Weights of a small transformer language model: attention and MLP in parallel.
MLP neurons of a small language model. Each row is named by its layer, matrix (up: input weights; down: output weights) and neuron, and shows model dimensions 48-175. Each number is 500 + 25 x the weight over its row's rms, rounded and kept within 0 to 999. Numbers have three digits each.
After each neuron's rows, "fires after" lists the tokens most often just before its 100 highest values on Wikipedia text that the model never trained on; "fires on" lists the tokens most often at its 100 highest values on Wikipedia text that the model never trained on. A number after a token or word is its count.

L16.up360:508480518527489509503468509548493464484458482496521484511480505472473459481509491533534522534486496513515512504513555520499506477457501502549506524499511536478551488550486546488520502465565510472512510512458476496455491506487489499494505490495502509554487457454516507517524553474541513535524496469521547514480518483519511488510462556480486538506519487493529480492489523496478500506501
L16.down360:497511501493510495470491495482509479518489492502490516485495503520502483512525528467500493485468498486506477487501475495525491499536515512491497490505505515512496492508506506513494501517480482520473502519506510501508492516512518494493510489514513487471517503515489505493491486502491490493485490510499186499527499507498485525490508514482482507507489501502505498477503537487513608494488
fires after: " |" 28, "." 13, " |  |" 8, ")" 7, ") |" 4
fires on: "\n" 73, "\n\n" 25

L16.up75:520466510498494503460502505540489487487514508514492484498502474468533477492496491545505479521514529520503533499525495490472490487521473447528472445508469485510490510495502524493516489479515500467517485513513451531453470502510540477505511482501519516545457496532545552540535513479491494480500500513492486528461515502495532471501468525516438500527505433511518507512466465506502506530548
L16.down75:505521465483518533479469488524483492445529548506484496528506522497500491523515467484446525525547508515528508489495511504506521523480533517511492486483509488492537495479503497524550497481521511459538533531474511528532507500522501526515518504498487484501471493495522502495505493499541451568499497475501457491522503489533484486495463484543478514519529502515502523487505398538414549539473
fires after: "1" 15, "4" 13, "7" 9, "2" 8, "3" 7, "9" 6
fires on: "," 94

L2.up116:510517489534498532554451513475506547453500518510542549486499475473506540498511519521552485514502504492530504502528454512478485549476491494483551481491484496487485509538485481495483546471495512459503501510502497498508497494477514488488491548504488528446462502512514498611531508541502479495540498540484480539487509478504516479477514492462483507485498491467495484544484524503520524491464
L2.down116:484458508513531539506483497499485514503508501455515555518533502494532530462482470505498481491511503521530502528522537531488504512472470504477519503470551490508477486533478502504510542523542507496510476494481496551493489462486468487563512524515499494461475466522521498523529535522492485468507524521496473505526488478464513525503475528468459485509454551437512509524529545512536540503496
fires after: "\n\n" 62, " Cat" 5
fires on: "===" 58, " l" 10, "anz" 5, "z" 5

L2.up759:519484530502506536522486494445475525501475536528511499508498498517486508571478529524480537510499522476483523523502501516516485541483488491528530498504519484499494500504494543523512507475484483495482464496480491486457480513491527496491538529494521490516539445504467538490508522500488514483518535490505474473473484493538474504498574511505469490500515489460459508478499502538498524489545
L2.down759:522465507513482473510548503566515511525502535554505493516500517484540497542483500477488511471461491489500463477503489513490510455505530480463513465498513499485505510499504483483471489517519490476507545497495504499544480519496462489519471500479482516502484532499527471489527504549515534517524498543530469493526474483479510504514471478492515504511519520503474469497491436514483575489467
fires after: "\n" 43, "\n\n" 14
fires on: "-" 46, "=" 11

L16.up478:525472547499496508539474534550556471470508500471498477499468471467520481501487483534495513513514539525512532510521503474475527496487496508526505496482529490444488550519481506507511504519531491497548512525533500480522484478482463513516556496495496518525519478536490519515506533462493474507545507504510479515503485558493507488492518498512487500465529477566503483506497453452497550489462
L16.down478:522502496532480486481489507488513494516525491483470505492500474488486483486506515482498492500505519522509520541507509494491486492503496480484505511514511510499514482511504519495511488501532474482471531501494497509498512505471485474473500466511511538477511484511513496527536514486495487536477481508529581507492474492489545510529528472484508480509519500467542522458515368517494695466484
fires after: "1" 13, "4" 12, "6" 10, "2" 9, "9" 8, "3" 7
fires on: "," 90, " | " 4

L8.up567:480507516570496499516525455526488516486493537528510523577514532459490533484521479558479550493482516490510500497512510520487473482505486536499471509476490493511477502509496517494521466505465525500501490491492524510503490531526490460511525490488483516553511511538488475480456473499480500486479490462516493494513468507550485520517491470501473486504484448478463507476479483525461512499484
L8.down567:462524521499504522496433551488509508514486514469449470492448501539509512462487522485474457500469486494478466502518468489477475493506495465464501540491521459501479536506539573499488514466482481484480523506501480473550498517491497473494507481520511499475495483500472468507528521509497501494478515518511445513466506465488542523507519475534522533482472498499491470517470540482479480526521
fires after: "0" 53, "1" 10, "2" 10, " | " 8, "3" 5
fires on: " | " 75, "0" 12, "; " 7

L13.up143:518518521530508534504499520506468554470468559478521489487464491495486494454480474522466478517492502460525507520495494512535516502531494502479514518512490515493466493513513523424506476542517530509515478498515495511480479485499470465535492529479508535492489521521500476572506516538483511479477513514499500496492492493536506503465499506512478515511530561475489479526515550537499537510491
L13.down143:527473492529492489548512528512467476515489494508469477504494529534502528531510514471518504454507456389438514485478461457481486544458501501489518504480562450527521478486492517462495510453509529495500473509475501512502487471493516479512465515503505535503511505490573505521487482496478495524451497484542434533500507524495487528535499516500525462482523512490474467501462494526534465506514
fires after: "\n\n" 50, "\n" 48
fires on: "===" 35, "|  |" 30, "==" 13, "  -" 9, "-" 5

L4.up682:489468453493488549496492495477495485502514504487528542480462480481456563476505481520496506473483524557484467501495507521510542514528495438531498496511506486501496493471468566483510521526531475491486474503484461480518533469525506494510539475502494514470453515533513481515559539493487513529508484494550491488523485485479526494493487472501464507543466522484503507483490548538525518530501
L4.down682:480489526476526508469541548532487473533489519492540504526486491484533519511444451469503496488451460548502484501498488535487494493529474499518494469475480495496504460542472510535478528491512529521499510464484480469493477480531490496529512459545520507490464464502506446508515489511521494491478498517479546485509472506487497476495481451485526518463490447492474476537526499483494509543517
fires after: "\n\n" 93, "\n" 6
fires on: "===" 28, "==" 8, "===F" 7, "==S" 6, "==F" 6, "===M" 6

L2.up108:525503457514460523523488502477548458505535515524495465529527504523463507498497481480517469515511555520476526472496496511504529502472465513511475529508562549523515502468494515485519469475516492485478505501481491451496476502491489509503496514514487514487509504544488503531537489463481511525500523557488507507511520472477500513492519502513466491510450465496532479495491527488517519495502
L2.down108:575484505481515508526516481516504515515536515522533523483515504531492502523487488525514516529534438498478467519501506460479536486532494489525499510525491506483521540514446483509490479509478438493526512525532546464498502546544504496524492471515496460520477511520494510521492489508483499489497498480534561521464529518510530498465490495523460520474519540485533536520492476577468557503518
fires after: "\n" 60, "\" |  |" 10, " |  |" 7
fires on: "| " 59, "\n" 29, " paint" 5

L2.up82:462513499469531520496499501491474481494528472470500549493511471462504486537507469494497512543452523548504445486514521537494485468503546496498494511516516546454514458526462508445525513513519510478488497546513538493505490502463471486504515479494488499520496534483458513539512539502456491509521465483536473541496505503523498487521502500531480510514480507509498503516473507490506525487520
L2.down82:456537527477550512483506471519464519500514500513473513515477448519507484515508472466511517481490490515524543494518508490547537541465500475499514498518496530515545456507479506481508521530456494472542520514518484521500502464512468488520473449517522501501449500485513478531528451520499494545509497497550422496544505506497493463502496518483484461537476507531499462495432529507521470530530
fires after: "\n\n" 68
fires on: "==" 45, "==St" 6, "pr" 6, "==R" 5, " of the United States" 4

L8.up1011:545530544516513476445498498439514537487479546463531467501443504503489509532479485534513521487582525493507501502529468487503536498512529478468541498489496481531534451544485548521498521504504494536494530509529482487461499492506522504491513513531504528524535504487502521526489484476463483501496504500480501501491497497530502514473509528470480494484495524525514491552473472545477525477499
L8.down1011:508472514539484521491482516502535495526466507513469492497476490481488498479477515507507492497506518487522517473496506517505474498525522525529457530460542492488463524513514501509468508521482483488545510537502472504508483481502455535487486491480517525503542504503462553516523489435467461552524515484498500514482498480506467523492572497521537501489498477506498451539502362485473539488481
fires after: ", " 44, " August " 8, "| " 6, " February " 5, " January " 4, " April " 4
fires on: "2" 51, "1" 49

L8.up709:533516518528472505520417487490499490452515515507467469518489486535518513516494533501517477496531494537495475543502450490490491528526502512526533494497521480529582502508519469477553516518535493491504449550447536507511543513529513501489522498488456463508490488528514495520507509488473504471534520518530504544490501522484543486480480480534467511449505516517514482509523485526491519550501
L8.down709:496515483468514489522540528533491506489439491476496487496503541485506484511482500507541509513504543500503456514471501522488488480522524467494446444508521561493498506522504496486509503511479507485506532480503472529508511504468501547463489512470498516544483480479469494556514499514468531549511521498472532529439499466521541517499502488513491477542470481486462508498490485472461517458522
fires after: "| " 22, "–" 21, " to " 10, "- " 6, ", " 6, " and " 5
fires on: "1" 61, " " 11, "2" 10

L13.up388:509555480499490529469519496463484549470488507462502522482539540497507497496515550474563500502496503505472531506483522510523512503479474544502528465492521515518486496507542477556464477529502494476498477523524485511467506521497529505479471521535513495463525494500535498526517469498517518528468526467527468520509482502529533550501498541530470511502500465502518526474488510565463510507487
L13.down388:511502528462493477511500516541477472500456521473517466510513470522484492534449468509511448486482530518537487462500499508525528466473527532507511486536512460510525509481454484504470511492473516486512496482546454493497527508537512510530510475482526511538515507483520510503488524507508512512537453508516510461497498524485503487509463496494528493531447528524500510447499488435499511440474
fires after: "\n" 66, "978" 4
fires on: "-" 88, "'s" 4

L15.up661:523456507553505524522462499501508523494471490464445540463527438529499514491527481508503492475532520457501518497518536515489500503546546468501508491474531506568501427511492504474497515512512488502505521511507525494484525518508500489521512520501524527438509511489490484509517515486437516521515490506453460539482507534494528506521493509506437480499495511517501464504523496496485530481477
L15.down661:504472536506482500491519501536515467503535475509482505504511500537489494515510532477484508501501492433474517491512482500514530469485504491506524497491454479522492500480485484528455494441476530440509481512516504511533557500523439472453478546540515483530531543551518510503472513480536510481512511469494470506500506485452448549514479523458508533500492473530514483475491457491532480506495
fires after: "\n" 41, "\n\n" 26
fires on: "-" 36, "==" 22, "|" 8, ", " 5

L12.up651:555509502497523524471528480493467508425522495531509488478482503498537476429519475513520535522476510483522493492519503508536494478510482529486483479493499530542474464514551490508545496531509470507516509487487513542465458516458470530526500534468468548504536479483509478480514484493497514493499480510531506524477515484522496493507504460490513513480520501545498522530514500479512543515496
L12.down651:480492483488510553500512503526495460492515523500490533492488503481442507486473519500525506452505526513483456488477483494477504574449495476501510500485532510490466511466490485510503502517484515437483521500491484469512507477519529474499448511515498449488492531518505475516508509433501475506474482498529510471503408525467453501456516506522505488466497506489510470492497438535507508495506
fires after: "\n" 35, "| " 10, "–" 7, " to " 4
fires on: "| " 31, "1" 31, " =" 12

L4.up577:531531507508518522509499490500533514526517522497519493505526503501493495469490518483482484499539542471524513553566486526511526562518464473498476531510532505499522492468431527492509507472539479509516486502496500436484530521459553494476486512494498494501456512473509503536517503534505509542495538502542496523501519506485521514503485502510494488435489528481515499491491527570496507520489
L4.down577:486527504487526484489496501483495450520497498506507489461507536508500524518496472538509550522486519497480523509479467536524528530525505451520451459465500508498545536523475517528519478505508452529539498538520507475494463519479501501510486497488480474498453508525477535494504522539507504495478493497475493502471546478486493496502509520543466489480485502490555512468491533533490489519473
fires after: "\n" 48, " V" 5
fires on: "| " 48, "et" 12

L12.up257:529477552488530518496503495497468497493509513467477471514458512496519523512501468503527517572538535452479466585504507511507501504465510511503481459524484454533503456516455501518539484461504507495484523527492432487470522475531506474511514485491505501503485489512504499497496500545496545520488482497436503525463509480511479443508485532492496492526539513511466530496481561516459534525479
L12.down257:535461506495532498461500512511453507532516497547459487519495510525497502530486512526516561501525468409473495509502518477513501495466497490492491469522489484498511489456523463551490477529536496519518489481494483438494501505521521484512498504526507489528500557473527449518513491532536468536513458510473506481511516493472490478495514491493487476531512510521497500457486546490553433524483
fires after: "\n\n" 29, "023" 9, "–" 8, "995" 5
fires on: "\n" 25, "==" 9, "===" 8, " |" 8, "|" 7, " of the" 4

L16.up106:530466528488478514518462503533468479486481470490460517514484503468503449474491499557531513515522516517528536502544500490473518534437490490518521518486467490460536491526513525469487491523545509456509542503500446511463514481491472536483526507476480493562501441498500497542501594488506517535482483488529545516483533502504489496502467503468474521511520532522523463521495504525509514547475
L16.down106:500515474496512489492510521490487513524493510504500509476508486515492504520485492491491496495502513509514495490493502495508486480506487504496495501495493497506499502499489511502496495494482503516493490502493505480481505503492500493505500508526505498485507493497519512490496481496495492504491502517482151481501491504486493498487504502497503486508490494502489519494495497499497588500498
fires after: " |" 36, " |  |" 10, "." 7, ") |" 6, ")" 5
fires on: "\n" 83, "\n\n" 15

L2.up970:522466547490454468520452550497474478471495478510511487518502535468532514509520480537487509508535554515494466534482532502457524544461499447478479503448485487461472512529530511526514489497487525480472514448483528489486524473464496495493553505495522534488518490469473490484483506520500494508527508513476492450490499499486479534500483478466453498478528482482497532458507477480544520495509
L2.down970:471526513479467488516464513510462507476508486503502496501526501512490508526458493496501521503511474505504494462467492476486490519515497479464511486500528489515484530461504507521477474484486509513443475464497517507517519530513502528476492521570551486507520535458462485500497550509517513476518447486503481519526556512514488461512509511495493486511537474503479492506518529521500504497488
fires after: " | " 90, "1" 5
fires on: "0" 93, " | " 6

L15.up336:544497541495481506540486493568446474492460487490506489493497501461470462484517466568511506517513502524515533477515509496491540519470480487497523502487493456473529515520506512428507495529518472460517511517488513526477476469481478509510516526488494526565484447528465523545531559491500532559513504507532559510503505502520481522506465510493463520498523496500511443538516484504498514510506
L15.down336:511500513495508497507504501508502499492500512506501500497502496509489500496496490502518508503515519487497509510497518508499511501499492497507488502502502493496500503504512510501482509495495504492511481500483482485490510496500505501511510510500513514509500484508488499495504496495505510486508501504501138502504504519492493498491493501505491500498500493504518522507501471490499557505501
fires after: " |" 24, "." 15, " |  |" 8, ")" 5
fires on: "\n" 63, "\n\n" 32

L16.up458:495536539502460509510480517480472491469522542497487522521563519472493478485504525509487487524522533508500531555497510504501546488466469481477520440506528451492484463491500502472525518500514489520506525508531491494482497461491475503514474537501514541491476481524491537500508505433494450508531503495552485518483536489493542538525541483489475496495503511486520487497528474478451506516497
L16.down458:496489485507499490485499517516443507466522508526505493515491524526455491491514505487473536494531483533499477528478510504468524495473515498503467492492457460519557514517473522517491465520513501484527532497529491479477503509508495487508532499466514507492513492476474539501526503522487498516500506477506510488498529532508506470523537488511475513490514520480535493456496454499478665454526
fires after: "–" 32, ", " 9, " to " 9, " (" 7, " in " 6, " and " 5
fires on: "1" 84, "2" 6

L4.up366:534505487519481488487507514458479506487496470477472471484506505445514489506522469485482472489502505503464469477489470508462513509473520468495450559541509505457491469500496503508524477496461546494468481504462518503529476506489466495483534486468495496478443429515485477486485504497502538513460469496521524521484508508502456501524449494467508497518569488501531481523461492492485503489505
L4.down366:528553510513504521509533502523503511488507514459489496513554491509523469467503502493454499484504495457467497462474495456488492528483500500517520486479506502540513535519553487483517485508505520533441495497529497510549454485482507468501505535528486492511492539468479551503490499522557552475528532492489502478522508492509528520480492557498469532501478532518456496516497474521502502494465
fires after: "; " 15, "1" 14, " | " 10, "\n" 9, "0" 9, " |  | " 4
fires on: " | " 32, "0" 22, " play" 8, "1" 5, "|---|---|---|---|---|---|---|" 4, "ated" 4

L15.up835:515485491499464483540458487552483482488456514537516470496450489465508496508510477576539516528506487526526524474532480525457519470470524486504525502500471533490513522547469501499488478497522498465529492465493474489480482504471502480468501530518453501547468445487475525522513528487521548507500506474494559535491504476493479450515480503459453509491532501510500449524518505490486513501465
L15.down835:508501513478519520493490512517513498502506510508500505514528496489513508492519495505503502525491504502500528497505512515509509512468497504496520499496492503515514501485514498474495505492497487502512488503507488493494505483490507503494494520492488513488485497518488508519488483502491498497507503501504145495493506509509505484498494503507496498496508509483495512512503496516500540521492
fires after: "." 20, " |" 19, ")" 6, " |  |" 6
fires on: "\n" 55, "\n\n" 41

L8.up147:465531480493462470459506521515482506496542497504550508541484490494536470491508498498486541520494503523508513509484506531480508459496438478432509490462488477545509513500515492489488509481511540471521491534510537485503512491499467459464494445508495567525481488558471501494483497477505554469520485494527502511499450514467518470530510486516513525501517451498549563472540492523496520480495
L8.down147:510535493514498490501494500459471518493461507466531526476471479490523504514494497539490488497511489464492494480512505502541455528497498486551502474510499510476482479496514502520543509500440506522469569466445454506528522475493452514485481501489441518526496466457524493556484555493502460477503509518488465498499522519461500508497481543479480512523506505513500522509467536444548523456501
fires after: " | " 14, " |" 13, " % | ±% |" 11, "34" 5, "41" 5, " | Opponent" 4
fires on: "\n" 33, " | " 26, "0" 12, "1" 4, " | Venue" 4

L4.up4:505521488507492538519518528476525522526484551498526489456525500532496512487497514505495477433515525489530512517467496508545510528517492489495496484450530465505480529516519479485461508503504452507460451535512465509543511480478518503484498510497488482510463506539512522520458514486499515553489497536472487530510477493461514507550530521554453502498495542480521522502509483508456529539507
L4.down4:530503520535493496492557501523481524506482519520491496507493525449526514493483505478472470487444543468507494496500519522517480493507544480502520467515478510493556469500506516523499481487504538468543519469517514508482521482539485491503500471495484500512451484531491456493471499499507490520456515509468490548520488517491532499502512451477474531507531509556462476513538498498488559462484
fires after: "\n" 69
fires on: "-" 74

L10.up341:482514528486487500444509481488481506522500486485506452567504517536512544505525452544495506542528513544514492536533501500478485530486489536530519496504509484510528470536533541462492481465483504511480529483506510482477481517488513526495507524513531499514545515498461507516483476505532524466526482479466489514522511480522525473478538488526497516480515502519502547506470505465489511470493
L10.down341:495430463490493484571494544468532500478501462482507464526488496450525509481501502473482445531503477505478517500467479459513493484492485501511480507474484494509497476461481525523501502501480548479464526509508474490509503546472476478488498499505472542522505494483556476505512498555455454520446514489483469492493503489518538546494516455497517523519508536523465518504526482489492479546497
fires after: " | " 28, "1" 13, "0" 9, "7" 6, "2" 5, "6" 4
fires on: " | " 60, "11" 9, "12" 7, "14" 5, "10" 4, "13" 4

L16.up194:484472513515471512506541479550501499535546497559500484473516495463521487452544530540494514527549549517486570511525475493508526502504492473582512469467525502480516524508507550475499472533544499499500448531536501478487470483473474492472533477528485478512472497497499514526481484499510479487508492480486504469469487500461529492529478503530493506486512464524515498492492495511483520534471
L16.down194:486508465479507540480513501521516516504489499504486521532475508498519494464489525472476505530493519500482514533534507500542468534483530490498499470509537501520501495508544482500477491506499470531462511537503509516518450488510503508503516467488520495528466475523535523474503463529510456496443527499481441518501499518460557518449487531463545522506518509530498487509491440497468557504492
fires after: "1" 13, "2" 10, "4" 9, "3" 8, "9" 6, "5" 5
fires on: "," 40, " | " 39, "% | " 5, " | −" 4

L4.up602:532518498461523481507465512515505527506497489473478478525457517518519512527507500540525488534490520529462558477533494503502531505509507515485476535454542484496523501493476498526468499487489499461504460487524473494488547447467504481505518517480486511511481503521476496516493556531526512560565517489517531530469521462474495517491496534499473505447539477505525469519496478549488528528501
L4.down602:492485479492510493538489508493508472511497507490499506495476497487504523506503504516486505529504495538486517484490486501523504485484496492498489511491522498507513511515487473475497510514512497490480490493480500509489503488480512502505499504493486495499478511497493481511502526490491498484508496485503833517497502516480505513510495495501494513499508516502492493479501516494485560511503
fires after: " |" 41, " |  |" 10, "." 8, ") |" 6, ")" 4
fires on: "\n" 81, "\n\n" 17

L2.up838:510518482498517506519441527487489539521495529465431530493527487481444521515533490525504495505481558514515507527552504493514486490506469482496493486514492476476514486496491518461499506482551463502457513525434445482493520481500526486488489519507503527459448513511472502504503445499476513481509493496484518534502513444499505530460512479512493499503496536505493474526513529493535519544474
L2.down838:509543469498509467487527542478495544514546536481528525466515473453480528457477500473537491493464475482498490484530441508470461513511480458477502526493518486493490493505501500441513545504511563543470480497502451512507479505506508502506471487477517517519465515478532453484539502542506489457475530514531559488531492484467534535520531550502438494453504498502503507484520494488538545541462
fires after: "\n\n" 64, "\n" 15
fires on: "===" 43, "====" 18, "\"" 12, "| " 4

L12.up394:501547522521463514505511501519471416526495497523502480483465406503508489503518507488472477485511510490499500504523490491451499533526485503473500510491489447530560522528469534512488512477501501467489480553532517470545484544436494502510474475506475527469482497526504515522524504498483478467498488556476488499497550491447509498494494504458491489472502507509550498467519460508460516477523
L12.down394:514484476488512513493482533493505524499524464495538484517584517504547508522544496490478508449514530483480489505468461515520506478498541504528507470483515512437513496482467463489505508503517501491502463468490491532513488522475480495475481554516468463515500513485516503541506542512468472529518530479507472481532511508475517497519511543484468510489475518519506522505538452564488526534507
fires after: "| " 32, "′" 7, " c" 6, "; " 5
fires on: "2" 30, "1" 19, "yt" 6

L2.up73:474504546507484524490488508499494486501505499476486502556493517507482524536492497489488522525445511502524492541476511509489495517524493526473467514507493511476556475539480537486506512428490503506496497508477472437447527492513511484506516494479490542525519508514498528511478500525474483559504515480515475510502489529488527510497535530544444469479465486527478547543500490492506515533542
L2.down73:469489542499512493500522493496501532520500493470483489505491490498480489483490516464508447496490455532503519536499506533489513505509519475496471476536479509473525467509448525473457506474458515460487514482498505457504504498534455478548507473484482515497493498482512493530483507526506484516512527485514463490529445486484514514484470549536502493534478466489448504490518507499504533523529
fires after: "\n\n" 100
fires on: "==" 51, "==S" 6, "==P" 6, "==F" 6, "==N" 5

L4.up837:506483512492538532496473496477496517468523524512508466571525464490480520481472505465516494482522493520495501525474517508535450509505494516493511519487502533522498484552485492455528493493487557489483501522519468459501506527486505491489516505533488536493486480513484475467470543503544511555489509471532488468509572500518520509468542451461508479520454499467532489523486514544547511500487
L4.down837:521505484494526490482461500496499467519485504476453495541496483528481493508470485511493466497529475558507495487503479497537486464496517496496511490521531521491515478532486488462501475493527511457444550528460508486543502527504462496487516492527474465488504500488567491484536498505486497472492477503498474491503516477482526539525498490481506469516442471477504468480455473443483548492499
fires after: "\n\n" 45, "\n" 24
fires on: "G" 17, "B" 16, "W" 13, "-h" 6

L2.up150:526507471522469500534526452549556482499499489518513560528513521526505494509496473527490535470516472499477516509511477528480546476502494511512483530478510554495540525497508490507525519521506520490488487535490498519524511479499524501501483470495525559517472480541472461509491541520525521562556514462473517484514522478545522500521488479512520506499512519531511489499534550508500518518508
L2.down150:472523519482504517513517493501484475506468517480503492500493476460495478507474497527503479486494520519512492532530498525502518507505500479508506517479487506462493489471490483528531512505501481502473498472477466487490524523512511511536516500520531534523460511529500469526520545484495482484484507497505725516468498509498478513510515511507523498489522509496516487497527485461520571488520
fires after: " |" 26, " |  |  |" 15, "===" 5, "\n" 5, "Mat" 4, " |  |" 4
fires on: "\n\n" 66, "\n" 6, "ches" 4

L16.up758:551456519528491531519485497559473505486500492530508490502472491431498481478526483580542503517538485534525542507546500515479519539464487474532518492476493496448537492540492508467508491520552524483499500513479489511476503499479474487499525500502492488547442450489497515562521519511487560533494499492534550515480514504497518497515501487459449519514505505494527494500496523511486498504463
L16.down758:500501492506511497494491489493502506518504513503504501495499500515495506509499516485483503494504499502512491509498496489488498510509516504496490484497508507522488501482474518513501507514495507523503497499505516495506522521504484488512505482507505495493502506503491496504500503513487496499502503509484147504518500504504510521509506509493526502516502510494506508480497516482499570477509
fires after: " |" 26, "." 16, " |  |" 6, ")" 5, ") |" 5
fires on: "\n" 65, "\n\n" 33

L2.up1:510481514508516509509453463471514522490479568520524483516496502515478528495515503519482526515534497529509501529493526479508511484478506465458520473479527449537545439507506533522520510556470523521486462493501539498547521534543520528529500458509457521480525478517485496542443451507505550495472491495535512505473526491527486488525599446513451505526514501490505540514502465511490520503498
L2.down1:508559515516504507463499489489494520483509474458469504552573506514513533504515514476505456499532482556473491489520481467463515517495489465557538488502488483522491526498527514499489504506515469449449492539506491495455509499474552507523474533481508538531503539444496505494546520502513507505561484473519507488497504507480503505499501536514482500486523523496523495476489506533500444536484
fires after: "| " 21, "\n\n" 14, "–" 14, "." 8, "===" 6, "," 4
fires on: "1" 53, "2" 6, " made" 5, "3" 5

L13.up195:509522532531452502447517486461497491533490500530461510526497487460501522535497502438522520513500477481488508502482509490474505456529513519517475543501535514542461493528523523519520472522474512504528479455487531476497470504530457529540543537492502525499471503507495532501526493490454468469489534492483467541501517493470495521467464468485488524497488463497468508519437483505473505473497
L13.down195:497485480472537492495515543542509482458509499483543501473502482515529528475489504535474511500487499508522524498514508484525486523478485483495536438525444491478510508488472468521472503458525487502477482506509472488494522488455495490463514465523518493476547525516484469513480514509550563532495493527530477452476483469517492494497517545500525505453510529520494445479551520508503521525482
fires after: "| " 38, "- " 13
fires on: "2" 55, "1" 17, ", " 6

L15.up194:538505464513510542540487505499521508478521509436505478529477486504481483531439493513491543454506483460490515470543478462505485515536486509493508498521517528496510510507495534502545489502513532481500511504528502473522483540505552522510508556498519548469503486496479475558497497541505508515507504484488502467463479510495509446496507486504501536518506502458508490507485517514503536526511
L15.down194:512459523524550525519515482516499512489479503510503519483504492516501523489530526464554530474533500459491453534488509522503500517453512484484511489462550493531486510499505531496494513490529525513557485511486490500473495472439476504487514531552496463532468492502518475517505526460486482477502512493491456502485483488484471518514492497498490481488510502532488482539483530536456424538497
fires after: "\n\n" 71, "\n" 6
fires on: "==" 53, "===" 18, " | " 11, "|  |" 6, " | \"A" 4

L4.up384:521490511499496499523480522503482509502493542543499512515468489504518484536486499495535524473535505519458497509569476490462503509487493512486517495505534498505525528491472520525483489497509531467492475518491507499505524488482478500496528506482526544555458489485445522525504528525532552551542504484510526505500488483503482487500490522517482519541505478567533483537513471569490514547498
L4.down384:511480485489508505526488502528522483485487507502501498486484507473499483491487504544511505535500532518498524495508487512496521504464488476508501508478495493490504509519489480460537500489509489472501500515485488508466499487494504498477508515494506474507484484515482489518499535500497513489506501467482793526471530535493514513530504504501460524499525499525504470516487493507478476532497
fires after: "." 24, " |" 19, ")" 7, " |  |" 5, ")." 5
fires on: "\n\n" 52, "\n" 48

L12.up578:500507488521458496512496507532465550518462527499470478500498459510480540498485505493511452528537474481538524512505563458490470511528472521492521488501482462543520515514480509493506477535503501454511487480539508513503525525491482493487491501510526538483500475538513498540535495458509473530490526502554505542509516491482495476513465500508503512514554533467505511487499477528479533470483
L12.down578:504512516504485520538531513462518511501496524472511515483497536514501485516535470491472516505539491522494485499531492515520509499481492480531462561544475493490480524507491461461503475523449516520524528497518539502540480542503473514483487533505488502483459505460512478503471485493502493533489519460514494468499470497503520507499507522529497469540456491545490512501520504518526536487516
fires after: "| " 52
fires on: "2" 48, " ch" 13, "1" 13, " k" 4

L15.up651:527516485515460468486546515536469524471540476519500503515525483545491517508496486509555527534473492531447508505532549488470467482508480481499509489522480488507525516522484494532501505474552486493444502468504519515495521443483521537514485511470511502490482491525483508519485485499524533502525520481481518454505507515487503500479457559506503512534535496554460515519521483492477538504526
L15.down651:529511520477498524505484486512528505452488529499483484498512502515520494481510464529527505483516496501496487522502503527484481485489488498508508501533476492515499506481535511492510487471492531510505490519510506524498516476481514542536459533486472493523516474479486460503525522496480480474497514464513516515496540524483491492503498514535487495560490503582477507503476562479540611510518
fires after: " |" 31, " |  |" 29, "%)" 6
fires on: "\n" 86